python train.py --d_model=256 --head_dim=64 --d_mlp=2048 --norm_place="pre" --rope_base=13900.0 --lr=0.00528 --lr_head=0.00404 --grad_clip=1.0 --warmup_steps=200 --decay_fraction=0.382 --final_lr_fraction=0.05 --seq_len=512 --steps=10230
MLP neurons of a small language model. Each row is named by its layer, matrix (up: input weights) and neuron, and shows model dimensions 80-175. Each number is 128 + 32 x the weight over its row's rms, rounded and kept within 0 to 255. Numbers have three digits each.
Before each neuron's rows, "fires on" lists the tokens most often at its 100 highest values on Wikipedia text that the model never trained on.

fires on: " M", "ov", " fac", " caus", " recogn", "ver"
L8.up1384:094160145186115131116143135174142159098157140057140163071165167108088171201067164170162116196167118220074090167160095104111107108102097132130134111145156164166120097163167069148100160113152115177116142090099165111134179125140071154157150167186142105139159081075130112096138174088113097139

fires on: " as", " S", "s", "S", " sh"
L9.up58:168093140181128149115179128160143159111101123196113132122093133055119123120213122093123143046154148164104173126064131079160156093110093129138097079187149112124162157110138062156127157150083103110087171103152140122133152108091104177141137172113185101134126150118114107109150118135071108160

fires on: " the", " V", " v", " inc", " prov"
L9.up1921:111094083195130142103115062192157174129134167114117099130169058126153144142091096198171131165154146159087133145106118141130166108065116145066111119119133101109101178162132125048119153129143132138148169147162070124130140127173176179164162165175097093146112153137105178098152123070118151101

fires on: "C", "c", " K", "ys", "ch", " Ch"
L9.up1186:103157125115174122077159106138151178170105149163071161127122142123109128091158051142173143110133179077149125119099121179085108053101147126232151171102147113111152090149144131109055126152165126089110158124137115154092155140118081124212092149170156140189137082160075098093125106087129125124

fires on: " T", " v", " V", " San", "v", " U"
L9.up283:134106127148155109104148109204135175146096083138086116084099116123110111143178080139158143149146133116134149100050162161098162189118142149109174119099156092121124116115119117120172135154183138100135184185096125090157074058129109174161085185118144173109162125118117145126163121054122114083

fires on: " R"
L8.up1943:128101136156153158124126137082075108156118121135121148096140126174142152100090177106060064137119165092082090104148043117166122104124108146176159120155128132151091185159138167151143149119150135094138111093133069132135156157125115172042111156141177115101117152093163080160166108107166167134

fires on: "W", "ew", "il", "ut", " W"
L8.up286:118163112094206137136173141147090139168121132134131145135131145135122113112118128120126141065130133124097157136126119126149175129074076153172203117124112164102095111091183137147125127066064101078092090125144071100174128137127173140125108108123103108152196132113121091107122112148117189136

fires on: " R", " r"
L8.up321:139110158130109133124151139121131115114102045121141127105105128222156116119100083075159153097101128065100093141135108123149155148131153167104168052154095134186117178123125144155127111121091163132105099101145120146164173153121129121056149067131154160141134178094199183131102113146160108154

fires on: ",", " (", "—", " inter", " expl"
L8.up1861:071129145107147082085108130110128098140121124127106116122090117143088142143113098176116084097082124122114146140120098089109171147079148154196125103154078109160132137067170136130084131123083062147121180104164115069143145128177105131101155094129102153105147087203141096098116119109088087163

fires on: "A", " a", " A", " O", " became"
L9.up1035:166147059109159168168156149106082144107152097127089134134097069111126142149129167129179093109119127064149106098114127131151173146087111141112158136066147063191167093125053142125139131111143135144109101106105110091118145097145101144113077133124166152100144147173200166119113122125122154154

fires on: ",", "\",", "ris"
L8.up640:124124175073183107146116120113127143132172065185157106118094095133147121159126142141206138160139095121145108175116165189115170113133069076170145156122194167111163084139174094174164140168120138141090044065144114118139130148100092151158091107151190185089104101064143093130154139123105125153

fires on: " E", " st", " e", "f"
L8.up1818:136142163127161154156128165073136103117122148131079101100078150157108166110121174110062104120148155110145137150149122145181130139119096097087161144077093139046146111119104170109177083121160104091103129088113071127124126188098087110153122131091157161134142121085103127135118173172125109121

fires on: " l", "s", "l", "sp"
L8.up1470:116135203110105140083123124081149155117116150100128090141138145084102162112099134089144152147161100166124108123160119123125122048127203132123131070157128158118139139127096161133192063184162104114149187139166135137186060099134138177159166079085162121084111108056105136166141154103087111179

fires on: ",", " (", "\n", "(", " ["
L8.up344:112138114195142140093166107149143111147080082109120088127172096143089097133143100205053122158158153145129169135150132095083122094089110163126148150134104124159134088148125157113106067169129093171146134084124155114099167102104166120132119122156126138100095169150122100088105141181151083118

fires on: " a", "a", " young", "ie", " to", " f"
L8.up1936:160097089152187119077133086090128107179130061062119121165122107152093093092108150119115116162108116164079149132128146132112092169139129118103087135117116140172098173101121167103131161120152073168107172181189141135151130105153135062131126110098129142129121130092113098161112145102093145161

fires on: ",", "il", "it", " M", " T"
L8.up529:119161163122200156084152144150137119123127070142159144076133103131165080153131120127108131165121194107120088116135133144188140156146085143073137155141125166155162123185169151124117158154129156121133095085082149139155123209150133072127153139126134162137188194095119095149137030067156185128

fires on: " s", " a", " sp", "s", " f", " |"
L8.up690:175188139187103145152163152080099059153093131172150139193147101142145189083106147080118123119101130136113161121119087119113109144130127065144096089039198114140110175149152096143120119103143122062099080111117102124157178142091148141158122065126166086113174117146071145125141151201086162185

fires on: ";", ",", ")", " |", "\n"
L8.up1406:106128212113168116089167127141101114122134133142124103155151149137131090186104149146149082165135097179097194175094118150128170126179034120165185178115155102153125114131093152176105116189140146157154083130143099151138117129131074143125106101132127161150110137054082140081200107123153096130

fires on: ",", " (", ":", "."
L8.up442:079135178194099198130086098143078162158104134154109090091095092202155067165147124151117110110103123094079065152104167143130093153183145131129125145117124175193129111167101071117177115210128136129152095088126100133104121133121190082123120147146151152122196131145163097097154103117154154204

fires on: ".", ":", " p", " cm", " y"
L8.up475:099085168135089091182114096129126089134117158105100102156091175188109100124150106121105158126153202109150110144149152152151075149143154134169194188118135129151157131157104184163173075149160070145165170144075105139137075182072113161083152131141138160078161080098169116109111142146100128113

fires on: " D", " R", " A", " a", " of"
L9.up1979:055113075188158124033119142110098104085144136127135161119108143142138136114092106138092072108119091081102116142084110129118137134108100188111203113066108118105087144166135082162121130133163115158094111120100121175198100113080172200167122126101083099122079118163168141109153166041176129140

fires on: " and", " F", "f"
L8.up685:124137153111088124121099151139130075111114117093077125087143150120149125167152153119117142119147200132075108136123139147152112104119146148143142120136092122056102076145106093121092154165103115177145070111117106156194179158097100185137090066129055133092193129097162110073135087081117101185

fires on: "A", "O", " O", " a", " o", "U"
L8.up1593:129171110132129166134144171114102115147123136118141143163157116163127194087147135136124152133076132144074135122146181095195142124096122127089126111120137066119159121164117063143110105087136134121137124126138159102193102083127148120163117145096054183125230070140174195085113152121096162151

fires on: " S", " B", " K"
L9.up1575:113127185200142098093107079224118143190174116092150106063121148186094089190132054116126105135148156123073096087190188153070118103135141159109145170098129106148069105115063124100133101117090107211164138103071099105130135138116097119102096162132118150082157163105167093085117122094074121056

fires on: "s", "S", " as", " s", " enc"
L8.up789:151144131092125089129187150106160155108083111119088073147135129119106148113166119111117094110137146122138207119146130076146125083107092130184113149156162067129152173190083147103106102138134103090122157138187113157103141062109131141177085140106182133093123082152126173102190200117115148122

fires on: " l", " sh", " t", " sw", " sc"
L9.up893:168097098123128068063111105164086131090078135178114151145111038109105139140151178106065188086104111122134137129164147178092169059102156110181169089123202119151112102120117135114120147086169100156095149093066090157147121182112102190136091101126132151183167119102151077140117153109124178119

fires on: "\n"
L8.up1325:094145151190175145155140148141178128099138062121126051125029113174121140130103187158091183160123153120106213114103128064106174082108073134106164135128084117118122109150076196095110150117087104130066138100138143161128179099110094108131076158146113138114138121152100194179090114132093126061

fires on: " M", " m", " (", " S", " B"
L8.up1103:121161152150170098135169135169146131125119130096171145145091119116086123184133140098124111160176072128121063152115142177119132097098147140150146101114124141148084096122112105178170159110075132143124149110151140135130074103120106132130104116080114147128123089133166138104149141125142215141

fires on: " K", " B", "b", " back"
L8.up666:158160149153137152147115086134136136118105087194115124116138130160121120153113152108056112132106144114077132113135135190087159116142125166165155102130101116139089123153103099143142115100033155145077158164110122102107143151106145159107107149100125140072169120165124127072131144134079163078

fires on: " c", " by", "-", "ax", "as", " p"
L8.up1020:114119105149131065091164081140108135107116058170133087104091126104185122132076141092167104130136106147115130116081104112078083076139128124106121105107175112161105149126190083091137127183105055127134106115080165111115113112099178142150161129183128109077119112111136125140162148114071146131

fires on: "P", " S", " P", " B", "p", "S"
L9.up455:109134129165152115089158069103154162110195090098101135089176127128138163126122119101144059162133132099101099098095169140163113134158132104128128087049107151142036040136071099146135115092153129099170150118121126150119202059094098152146128130090190126079206140130138109066123134098113119175

fires on: "S", "s", " tr", "gr", " Tr", " s"
L9.up1104:152100110184175144103156153174176157172107134117139097059123142106109151154078092137166160041140165139137138045097108109147150167114108159117106158103115183115120111135078152197124062185152154155100156106104136157132135061098109147152129158092154171128119153093095130116116172131129143135

fires on: " K", " k", " b", "K", " c"
L9.up78:129125131163185149109097106158127150148118125201129114094111101115162160124139123067086164132147127074134138117104101113110036156103078162104122155082129138112095175121116121097124075155188141146124134135124107141132126132116133061141102123138144121118155085118137092117187096137130131108

fires on: " B", " S", " Bi", " bi"
L8.up1688:090113130146134086094179122129133142100163107085123146114126090149093162127078091155168128130134160108106098115138145135143082127140069048114093129118159111122102132178082189144151156183123153105109138087143140115134145060101113140114151118122193107127215119063133117137077161123172078180

fires on: " sh", " cl", " Sh", "sh", " Cl"
L9.up1250:161118080119128166121136108139136217164125202140108119085128146139111177099144110101134129141158108097087152166113142117101143134136125089170114093167123137158156153111076126128149170133048113189142168082080115094126192166182136126165136087141170138088151175193062113065092085192097129148

fires on: " t", " m", " l", ").", " his", " a"
L8.up1821:133050083163138121094097146137118139070155076137130107112154164149083170147124122153112120137054125130141125194195153129113176105096154087123130096143136153161157063152173143118106208066155126142124131151127127096175100068089129141133113146103087175157139084109082107127103108094081113107

fires on: ".", "S", "F", "P"
L9.up195:084127135178117141146142111117146119168076126097127132119146075071152119170127134104155149157141137104099163117056132112129084137146096110128121147130132138052098135172116150080179115122119138124072142100118175180168082113114123125155114142095141108050156149138142129165082077194122050154

fires on: " R", " that", "r", " (", "am", "ic"
L8.up400:101107106134148063070132119091134153133153058144181038149114165126180168176156141185105112154123102106113131102108083120096144122140125162174166130085150134113169151135129118161116065167082165072140114085169028123178142125096131165143134084149154093126083110160099132108127146136145175112

fires on: " V", " v", " f", "v", " have"
L9.up1338:120164098136141103125113063082100149140150156155123147124114118142148158139109140129142132147140157192100145085080141128128118130087091121131144096113109120176089111135115166148130092080129077075125061155172085118118142142166111163170163143148111127189131145103054088107144099144139089164

fires on: " G", " |", "g", " g", " Pal", "p"
L9.up1083:117081162059101131080139135114122174106194119162097132107129065175161162067131163084127083189149110126133095105132125116143053150116112153149126170112185197153124136165130145121131121102071120145107119111075172123172113083107143104090146162099150161127122152065104054050107086147120086103

fires on: " W", "W", "N", "D", " s"
L8.up1933:060147119144109123138131123166136115118109098110052142113085185134116116124122126065140085098128117063156198120081131160096075074118126152135233160138124120121111147129165124181111155160159119124133099119148157153129051152133178130098081097130121155121185126146125133138047173132118111155

fires on: " a", "m", " 1", " f", " William", "1"
L9.up322:096139194090120111127114136045173123132162048077138122131141139177094122165131152122164130088158170076084078095140155142097049140077130143014130121114151069172155093175133119103113171127131080151051151153151141107152099141095148153146150096132084134141116087171070112136150162087110162173

fires on: ".", ",", "°", "′", ":"
L8.up1589:137129156123107049062157124145075104176107136078051113062101090151126094145112093124129141061116171120106133098129148137159082176123124142125129115129155149142120121120180143146159118126119167084145101098127139149116140112132095166139158194191101117126110058136136110135182108094168125163

fires on: " H", " Ch", " C", " h", " m", " D"
L9.up5:140112126130094112130177066185188096128196101094066085136103107157109142134158117144135097114108109168155122107158143131100140055163157134123130145076079117146114154133117233174129168127137119078092129107093104206159159139056127071139134130129112051121116084153148166165116106147127086142

fires on: ",", "),", " which", " and"
L8.up572:115154086120160073153097152177071135147118080101123144137139111127117154115178172139106160126147112195143220124133116139166103155107131173166135127144133154197093165165094164133187148160150125183156194093130081150179102154153064094089149165139171109144162176194133149164162104164151090099

fires on: " |", ":", "-", " was"
L9.up1942:167168140098146193172123145172145093166139168135080192073076108145155109117141093154092140154147161130141125170143113128134138150134093130129135142107143131111129156124132165132081165126134144152087114114152062148130140114097169142175132121137102123134195124101127126172193206162094154066

fires on: ",", " as", " and", " but"
L8.up688:097101167144167168070128175152130168113071121106117047114142078154107174121192100188127125142094122145136130128123166122126080077126172134085097139124123126128133109095159149182160113138127152162127109147164118088126146093171149145075193080146123127102160093156182151057091105116207078148

fires on: " de", " o", "i", "che", " der", " und"
L9.up1437:135114115090156171145190077163148185103121107127090131128088119153107138180139162120098118077112108137113154106094166140114120113081180146145104092137112149121144137142083099110157138060181156112097093106139128154172133143115140082095073107124112171086163107110120035131129112191139090107

fires on: " S", "ue"
L9.up832:152063120152118115087145077149140113121121124114100117138199121123050094169126119160122140060119188109081147103125156113127186155098161107174177064134125144113093177132061121164094129105152146128108120103179108141171114098141171179114171085146162085079191125099149112180113182154154128126

fires on: " cm", " ft", " m", " metres", " mm", "."
L9.up742:146085109103064089070141115123120099106109162091112107119120120121140060069142161075111104151090107053135138094152144193139153112107123094153169096132113148158145165151138102139155110153149093105124183118146077172176131195112136182130148139105071144139122128103146123146105076103104128081

fires on: "c", "ch", " of", "s", "k", "g"
L9.up1202:139148149127090074118158133134173203171126137184075090139067071139097128151116097107137152116153120125157099164097103163107143121109158191131128076110145163072059119078155110088103138080081142166125112146162146162117139131147109111167105134081176130106157092157103137122150122108130126149

fires on: " M", ","
L9.up1181:060155177148112151124132142149149177083084143089176081135074124120081088169134097125176082121141114159095082163152133104138109098164137137108124116159106185162107106129126138111118133108104119131115124079076119043119133094103042136049096068155134136072162148080139135125140095107116121163

fires on: "\n", " the", " sim", " Nor", " St"
L9.up449:141123099194095101144108206144174143145107186087092108142083164134152149132147143073119113169131101071101088083055158127075096088112086154159129140111122171112098138140088148137146101097127128164103100065088125103119140080162084132086182122140159112209100117120097155108083174113119124142

fires on: ",", " them", ".,", " known", "),"
L8.up424:153174187122146131135079136111142081190136142141029107072128187170152109114131090072090096096125121118105108131109109079116140119113087111087122104162119152143121159180121115160159162154104105099134079201129111172119155096124134082172134158174112128068100122076142165153145154142192086170

fires on: " sp", " Sp", " |", "old", "art", " United"
L9.up126:117167162131064112086117106104147138123163179096160140113141094088119096106145145126103140132100145116040102118073186162051109160203093112110162117149083133100119136179107155055071126101158123068088132109107117175112148183133080110119090072187180086114176106151090123134120133152067121088

fires on: " F", "F", "f", "ew"
L8.up1947:155087121091180124063126162018166094139119078111124119141160151079123190143128164116149137125115184139083147147146077131127124119160109133117121122108126127149117130095074123132111146131130101122118126193140080131157152151145132153126154073114107154150185113126147111114119146099089100094

fires on: " P", " o", "P", "ys", "S"
L9.up1975:127188166151124126114182110113156111142098124140123141095144097065146127123101121152053064106121125134121143154114112139165090033095078130106136147134100181119174138160096072157146048138125192099147123109152118115126139067135149162207087117086067093119129128117064101109153070141138103173

fires on: " R", "R", "u", " G"
L8.up1307:173115097153111128137123159126152102171168110104137148100184093162149110154140148104146126145095155084144105142066070151193138160122170120120164073062088120138140112192117096150199122126117133113097094130133078119160125106141118121101121097068081069104089151172132220142157090136187180109

fires on: " as", ",", " and"
L8.up946:098084142153100143095150159119092135102109149114073084134064055107116121133098145141175157165147101180122140054124157131097118141122125168121123103123123148143137134129126082142136111195102103181135156090177143140125110083154146149140132131077126133180205144160189163122151117091177094049

fires on: " W", " w", "o", "w"
L9.up1803:154173137141164124171127132126145077167154127161124098139136156148097165171126121119125100101030108089138091116146101191112134113162173160143094112127198166149120142169151150095118153111106151156076100122109097145124093147129164135073126131145140143130159138080111148132139158116189166161

fires on: " K", " T", " k", " p"
L8.up1346:173153173150161126125113128144255136183144125192151142150073143141131130165092093144169119165128103114078108114208131135139100098122117171140165109138136052197111111119075119096162136149157151173115113119122170152173095065158130120094125170171126110120083097100086143075156107076134097073

fires on: " (", " and", "s", "es", "-"
L8.up1189:094126131176096151066172144152158068079112093117119069116072132078147138146158163090116137142189118135076160178178113117144138110113152093066110108136149122116138113137091094128103148130115129110162124147080077131019145079140088155135122124140169167121092169145144125082105077156091177117

fires on: " |", ";", ":", " 0", "."
L8.up147:152154146074123165085116120125178114145083094140136129098125138141134106104115148115071188056138136165117207145163148119159140108116093100152130114119143112180163123047095092094104145132108055078152031087061086122072105155099117131126158181149116128089161126106150152192171130171121151132

fires on: " sh", " Sh", "sh", "Sh"
L8.up878:154152101134134124141158073059136148114092136141122154120137177109149113109116114131131166053167066096110150123149098096124132172097119148143095085152134067088129158094116113080130131117120090183157122115126094182134162107102116166110087082137122109094103155168121122126088134134113127135

fires on: "),", ",", ").", "\",", "iz"
L8.up629:187133073106108155144136148084193126111104057103173124118129134096149164127142117100110174085097156113172130176118100154151176118169069081144123052160158117104146127155171125132086126151135121131028081132149122153114085125131079143135159111202141131138165144108114176160103059109095126147

fires on: "R", " of", "a", "r", " r"
L8.up977:136108129101174038105172219140130120082133117121132136127098169171114117113162107161121140130118060054119102081073118103112079163152117158085134166140106152091085153169082137124116055154092131149120116096143138162192096133164152107111131117099200116097154179100102173114120095161202062081

fires on: " B", " R", "P", ".", "ek"
L9.up1286:172151120178112111141087142146182080138110115072144107105141098135120114129101112111083072102159067144106093114104106128156106137128106129135148084073117153154137128121083080111149170155109066157159183119161126080145103119025065108120080141096154149118135080174134139129115076115080197125

fires on: "w", " w", "ew", "W", " W", "s"
L8.up454:142129160122145108154118166138192129155120129123107122171096123150132103129145060142131113089119144124126089127122117144145121097119211176152116119090120133127073165089118128074089143122136121092089132150133100125104063087140127137079130113076145097146126109157085106116150157117117127126

fires on: "N", " N", "n", " a"
L8.up1565:153102086121145112169117100107141102068144089157125129071117060041143110103119198179101093171140182137110080126155104131107102118070159118082112078170035087158113144154094157135104103109094121118143122101133095087117135155107142171138091115109139173111195151124142197191094134138150147130

fires on: "S", "s", " res", " Des", " Res"
L8.up898:118049108217149119122140117100143179091097172110102084137162109080068141127123110096179123089120166125173112044114126090110115153132117131181074089146135143136154122122149077139162143146159151109135146128149103176143118133127125138151123134139174147147138078145096144164086145127118152114

fires on: "\n", " |", " made"
L9.up357:146101185145213152131104180216123190178132157058109175104085049105163147128082129111136163143112082127127085089093109077123129117081096164096091144116121102062081122142136153104140093067148127127105114162147080121090149123111149113083168119050131081185097198067167146136142090175146108145

fires on: " D", " d", " R", " H", "s"
L9.up47:099153090166139128099132144088163113177171088121072071146033098123162148098080094097111129158070155123149161113129081179167145063118174113145188141082172115096077155133127054085092124191138099061126172131098151126141107108153138126113099106095140069178085110142152120112167121084125133156

fires on: " comp", " Ad", " so", " prop", " le", " fin"
L9.up1057:148183190101167104114177138135134180079167134085145112160088096168146119110139146109117150119042148134092123131097172164109163124085097170059175125126099136111158085138080134097120144114137139102101120179161131103130134095136143096093183074126131092097035116103088155086134102108124142118

fires on: " the", " and", " a", "-"
L8.up289:142109108118119137105141181096112182180094136090036109131099107171073175122046121159127125101103093186111167114137169112122119106132103124109129104115099095098166107151111130161126094102132107092102113043176074120144082154192121108141115150107144130167116122064166095147143125124122096115

fires on: " d", " D"
L8.up194:163098184130121127094131140101124083121087153094164123100084072101142106163098099152100121164101158150167158149088089134128137049146143123159099153185175026101097130155145125171164127102116148043149148153110096151149081099189139118113140103122087122159151154123172122139201130182062149078

fires on: " W", " w", " A"
L9.up1321:153186179148162144107121151108163139123135164123089101136096086170159093111104174153106104123158100112090071125124111111137142157042089148226144106167086157143144146090140075154112168112149108126173067133198160137146086160134066158132104129154111108127135126084138112118118120130132129058

fires on: "-", " \"", " (", "r"
L9.up1142:106182120147051113107125138118109127100147065135134080167147132116161101100131185132112134170161106189077159096121055074120125152121152115106117164090154147161199145086137121079145145158139206115152144171120086108153101154141118143063117094124158185119180116081150160078189099162142100110

fires on: " R", "v", " L", "l", "n", " Il"
L9.up1435:098077166156116108139137160128167099142132042125110088091058102174118100196110069118166156127103125139127088206125196194175159089126161150098174093139088141127100167150089138063130115110122167153105136146126124091171061105124125097120098092167087121151119156077113101173205124108159084098

fires on: ",", "),"
L8.up1839:160143171102149133091114126116135070115141071101061103096135154169121178124137099107098129086157122178126145145126144143104113147109106127185138111094133135120113065105135129088123146165123050145157123136181101159112138129161105124095133200173130167094147113102202090188124072134114094113

fires on: ",", " just", " Is"
L9.up178:140118114102097090140150119130070159201114120121113144161121091116103151121093158120087110134129115105151162122083130158097105210062099144106140095138170204133157102202158114114154151109105079097164113125220123089101123151120057114123157159080141202069163128106126092172172046109119126074

fires on: " St", "st", "St", " H", " |", " st"
L9.up523:159094151155153113100076186187125103183144116108099069105138140149127156112098170122110110107138140074099149128140098117117128139102094143109148182119090115109134144123128162151148147132175094120115138128076094143188127103074158106071127078147046095092125200101112135182066114099127130120

fires on: " D", " P", "p", "P", " St"
L9.up751:104144112168152165149159123083174121192180183115095115147170149133112129149096143099104125149101139087101145123170136130150096162096169144153195194110158151117144074150071152119108123123128088128117168096117113119144186119151128135091167129140138172155090143165172151083010101148140150100

fires on: " not", " for", " en", " For", " is", " def"
L8.up1045:139084156141191090122122155134142133144168139154144076110129133139161151108119110141130071151075159125099097148175121165145115104199169107120112124139049102087093169138137081095159099130135167172081162111121129138169111147085119179144109128135140124121147127119145092101137112143103132111

fires on: ",", " and", " by"
L8.up1654:132123156092188125087113101128074107150077105123139094102128188125126064125157134138119097110138080131192148149117120120144123119100092121149131094129095182189136137157167092115170151162103093149123175133077151125162119084098164180127112140133137155110157138121097143194109094139181127103

fires on: " sp", "\\", "-", "}", " s", " \\"
L8.up649:123136144127124175143104108116098098126088191087126120124135140171046202133136108103128138139215155099145173107190141102157133171183077181136098079149131047146110107178100151111155111145143098111144122095202058140219172149096169111203145082156107057068112183129124188134159146130130125156

fires on: " L", " l", "l"
L8.up509:067087148132098076086130136121133117132160154105086113109113126147062153086139084115179127156120071169068143185134191186128109149112202090102120119143146128118095132128126153099132131161115019148169183154151169092163127141107133095103161118119079139133096120070138180176168102087120115172

fires on: " |", " of"
L8.up865:086114201093115133085171133100164116110112152127080124111117058111165127118058100100084137195108092178132133045127133153091105210103096186118182144153118156131168163145108175199122095128150110131148089121110135117144081143109107073154144130149122111161112149100146116070161108123055105076

fires on: " a", " A", " N", " and"
L8.up1625:066085112117123122132160124093072077149136072171156148121076132131101149178075186124113117136135117175169103099136107172134121112096130161061104083094119127171125156141106157130120136115197140112120130108125146111127143041150126162116145097070121152148143104164130138145113169144166119128

fires on: " at", ",", " from", " ext", " an", " by"
L9.up23:076128091129102104087104155109118070117116143100129075160097098144144078161119085136119139165156124099151167089125154155113155123134079170121119139188129129134158092092102134165170089145123063110142144090158143117167159152125046097140109145147071185104158104070114129169111097166090178121

fires on: ",", ";", "),", ".;"
L9.up1395:096148191114097134093065134133064160182139107137152169096182115131106153057163157068129175117101163178165161087133121139104083135149176133127134110143179167102142158118132179135074124130159131083090077111078073153147129121174135032138098138153166165193156121117145154162116117157107116178

fires on: " un", " en", "ó", " conf", " Mar", " a"
L8.up1195:147118168120141171096108175140132148125043107146113107156125094111117192144148165094124074075125147111112107190181167101129121147129157097120076133120085145164144124118094111163161114115140121112118135149113075124082150143078163098159161128103123103143182150080135076140101085106131118106

fires on: " to", "erb", " that", " and", " or"
L8.up1170:093092110162116090114139164145113161124138157218166134103113124076153148154054117071128118124167095100092128177132184154126114077160103136124130134140105131167144190102194148143161127137126169121099135083126177119114139097151141091205169120167180182139169108137174168126039096101155111084

fires on: " so", "O", "ab", " comp", "ant", "ph"
L8.up138:030175134152184150139137134096134144168128192147139129172095131162193173127150151116125119101112147102142182079099070196124124197121182169048105150093100086180106153140108110115119148103143199080159126174170130126142179121112152088093126125153123155186131093065104089084113117126113157094

fires on: " |", ",", "′", "."
L9.up1138:115132154101160124116188130149128068089117126107088102169107208147097121127161170065203150073174175141109156070200131121134102149107101170128139109162098158154199112090164107146109131171132102127157107115105153139064162159143113199054075133095103116104094123180048180141140137103110107145

fires on: " w", " s", " W", "w", " he", " uns"
L8.up44:111136173167180101158158117110124113121091105182105084150143164152089157193145092134159120076099128131079125139198129158143113120138127166180153118105118136076065127104123129130101110107157076108160133140099149080159128150094111168154089103137163091133190127137082125131119079093170137132

fires on: " r", " R", " tr", " family", " life"
L8.up397:127081085107153125107094075194127113110109039133074112092110126172128128111115087113113185128096098146074116130099114104188160138119151144177147119138133122098038132133084159124111152159138160070132133067152125144138151154166139128077133116068076147116162148154122097164141113109064147138

fires on: " sp", " cl", " Cl", " was", " Sp"
L8.up1883:112108087143117094120100139094120083125157210041074188088111119070131188121097122140147106173107117072133185111097187181103182119163178194183113088122132083119133118162096091117149118133168110112107116138190167143153178145166154126147104044180125147158153133131157136092098099157127185133